python train.py --n_head=4 --head_dim=32 --tie_embeddings=true --parallel_block=false --init_std_up=0.0361 --optimizer="ademamix" --beta1=0.9 --lr_head=0.00809 --warmup_steps=405 --schedule="wsd" --steps=3437
MLP neurons of a small language model. Each row is named by its layer, matrix (up: input weights) and neuron, and shows model dimensions 0-191. Each number is 500 + 50 x the weight over its row's rms, rounded and kept within 0 to 999. Numbers have three digits each.
After each neuron's rows, "fires on" lists the tokens most often at its 100 highest values on Wikipedia text that the model never trained on; "fires after" lists the tokens most often just before its 100 highest values on Wikipedia text that the model never trained on. A number after a token or word is its count.

L2.up102:542542497451586537482542604481493506432600571592492418575529502515522463519567572505503544512455488480520539586398407512497525543506421554529466463508478451447546529540505454478429542596437470497450509489525451456509418503518509502453608488430480545510513473554439522421408515580521571391462450474561518485418508492488487498610504463474409569479507516539422589513505547489459542397434505434424490398473451607498413546531521584478517541507454533505478517515474442483554593456510482577468528411494490504444460508473435467484564563582463501513480524445415471585560518528581481528
fires on: " |" 52, "ay" 16, " them" 5, "os" 4
fires after: "\"" 34, " votes" 8, " gr" 7, " al" 6, " s" 4

L6.up233:548495492458615527441468478495529499556559507611535646437456563371509428419618473544436589557464523524558507496459527527502442577452517518544541508543474501466532527465444513540444483437467513465483533511536389502567510459538495554497636502528473533546539493505437531531551522512463537519464531526514426464413487494374503432475482424495462587478465471444540491546483537497457609541456493485467391395577546518559550456607544516539444546463450467506542505595469503535445537503538512441513587489457536466418461486514475472527530448432524496494515542487462465523515500506558349476
fires on: " be" 46, "ann" 6, " |" 5, "11" 4
fires after: " to" 19, " +" 12, " may" 11, " can" 6, " could" 6, " would" 6

L2.up278:527481358441569440524468534448451493479472497515515548495473448514490521627484519533409488526494500481567545535543520472465494535501508557634527507505374410478465460513524461583474536436456515474429585507492422540530543545636471475494567555466507519543499512468527501474495502493530483473533369503500494620528464408423521405545463454518424538486422518593522590549500557551477499547542532504414548539536472543445464488475478527532442541440449493557587548435577476481452518472518460489435444443490472556475420534428472520493508406533603483615532444520507489497456515633514471528
fires on: "–" 53, "ase" 6, "ie" 5, "ice" 5, "ile" 4
fires after: "0" 20, "1" 16, " Ch" 13, " St" 8, " s" 5, "2" 5

L2.up297:550465475527527542464538499480487490491490419558546506508503466495466475576516419495451482493527428625572454569509518536486478525469478487554581542426382403602494525544469483543530544454491505423495506455544443493427551503466463442472558548550463479496522436490496517518587492526470539535433458496502534533459520447503510451491453510512400622481424427460536447514504552485548531577577499644389553447560483573564662467457588507507461517532461455431569482512475492512475483487520542517509405556456515483398397475432472554555436597485507421483492420550509457485486547449552467585
fires on: "2" 22, "1" 21, "4" 6, " |" 6, "ock" 5
fires after: "–" 36, " +" 28, " W" 9, " –" 7, " w" 5

L9.up85:507440555461516517478561518535551439521470392516532423442448501470556526579541460457466521430428614494420455443501479665514476533533558554525505583516536530581573525496439492437493543481427543458420555465478519489519543462539475525516587472502473423459442525526530523438556500417508567559511429591433482457504450443560489482494460422549545484568561549487530471510512485426529547502566445440415492473429479498379525541440504477476432549560543489531466530472522535446499582489550548556528453494524472589508477583401577577496480495487460513549500410452494578463355568472472498538
fires on: "1" 41, "–" 16, " ex" 11, "re" 4, "$" 4
fires after: " " 41, "2" 8, " and" 5, "-" 5, " was" 4, "P" 4

L2.up247:494492448514471511478478541492437528536577484550443469511513532480550392498518535525507526474537375456553606540538571493492419469467468473528526485445489409591500519487560482496489587505624425470446547601500453426505565483464502455519545483503473531597526553520531548448513404438423489426439459481587579510522481531444572495563455482493432497491455425395546613485498583585553600521505550575417450493426459518432556469544567511494531426442527488543455462482564556434499512487519462518474532537476484537501442527400478535495583475489493512411470509577527483544631529570567473533
fires on: "g" 41, "um" 7, "j" 6, "m" 5, "aw" 4, "am" 4
fires after: " se" 13, " ad" 9, " h" 9, "." 8, " Ag" 6, " t" 5

L8.up160:532485510510478537480414500495440554537441463557518441535513514580550454589540512411543526531511509543524496485513416536611493505550460436518483448487569505498562518570426456564460552534609474538573496606487458503567473560494521543481453535456494464403552476513561568436494391488467384466446436537539571409473442510440464492549395553528583540578494392520521527583501527483550431492470546524456495573478508548554412547516557494556442463533505612539425462499477480424477494467558526399470454494511506538573482587544448432435480477465508563477519386531415482511498412453503528505
fires on: " which" 52, "=" 9, " %" 5, "y" 4, "om" 4
fires after: "," 29, "\n\n" 8, " wh" 7, " in" 7

L2.up381:473564502565467544494490448515431529487584561548545396515478478471556423506585453440486525556424532512496556512547574451568483521509499622574448469495566535476439474579491429489487546515586421379456500486479366571452440540530548495546482595495539434449550474410480572401468399527478493529485457543568494532551493488556430531506516525485535548576516391493446550507587479565491438547586445480470518508456452555485513529519505521476541525470484405404428560559453550518483506490542572414454421530520401526470525503453460541494474473410447483500573467492457502445495489515602476513
fires on: "=" 30, "hem" 6, "inc" 6, "ensity" 5, "ro" 4
fires after: "\n\n" 23, " (" 14, " c" 7, ";\n\n" 5, " D" 5

L2.up377:566574544531492587487512530491452586558533503489617463586538556481517419430542576549359483490487423461479506460513479583495479630549484452601588458503510441533498453540469526455434486505464552555524516576445482508440478476530464498490615519464476508533508548524480557541526539501450473484510440500499584426512448525545421383467470495441505526609465486489481493463557534566494508553574435517422539534552499525434547469580536507526450448483512473535478510567499426489441521497373488414581427455503491473547571443491556410427475505501641450454516449494467446490412477507534541521
fires on: "ar" 22, "ak" 7, "ang" 7, "y" 7, " to" 5, "ent" 5
fires after: " D" 22, " d" 13, "h" 12, " Sh" 6, " S" 5, " W" 5

L9.up334:532587444478504554474386528468496430465476502432508478638582423472465466501454457578476546482436523509514384576437559428498538459483495545516445512478558437540600579533408468530473494476599565533528382617450471552477539464537585512481573524458482466476487529466549481513486541575457495599558456487431496482481502466502501502577506537503556461448473562622514568571541485524509472494460500447490483437455410481462436613574544462519498534451575586488482498475513441444483558448520512447587520512470467522500545545450421485477496505522485512487421570519483494462443490367418503556
fires on: "–" 53, "aced" 4, "ipp" 4
fires after: "1" 26, "0" 17, "2" 9, " M" 4

L13.up137:524592486520538414415512552536452473437391400470503502492466581536502474487501571477382515513593478459495491497501512547450481533567497528535501475550555418545479488554521554478477531547547563527453514576555452503504561495527465440492465599429453460479418472388644471445496498542501421517503461483475626488548492491527465527448370431548502453508563495506513544543499508499524585486499496533440532422444395444500538564628551498482551482508472526522475463609519517451528522469517550491505457508502486586429414494484555440496492638423552463487562505482496579462548405565553502486
fires on: " \"" 89, " |\n" 9
fires after: " |" 41, ":" 12, " " 9, "-" 7, " and" 4, " the" 4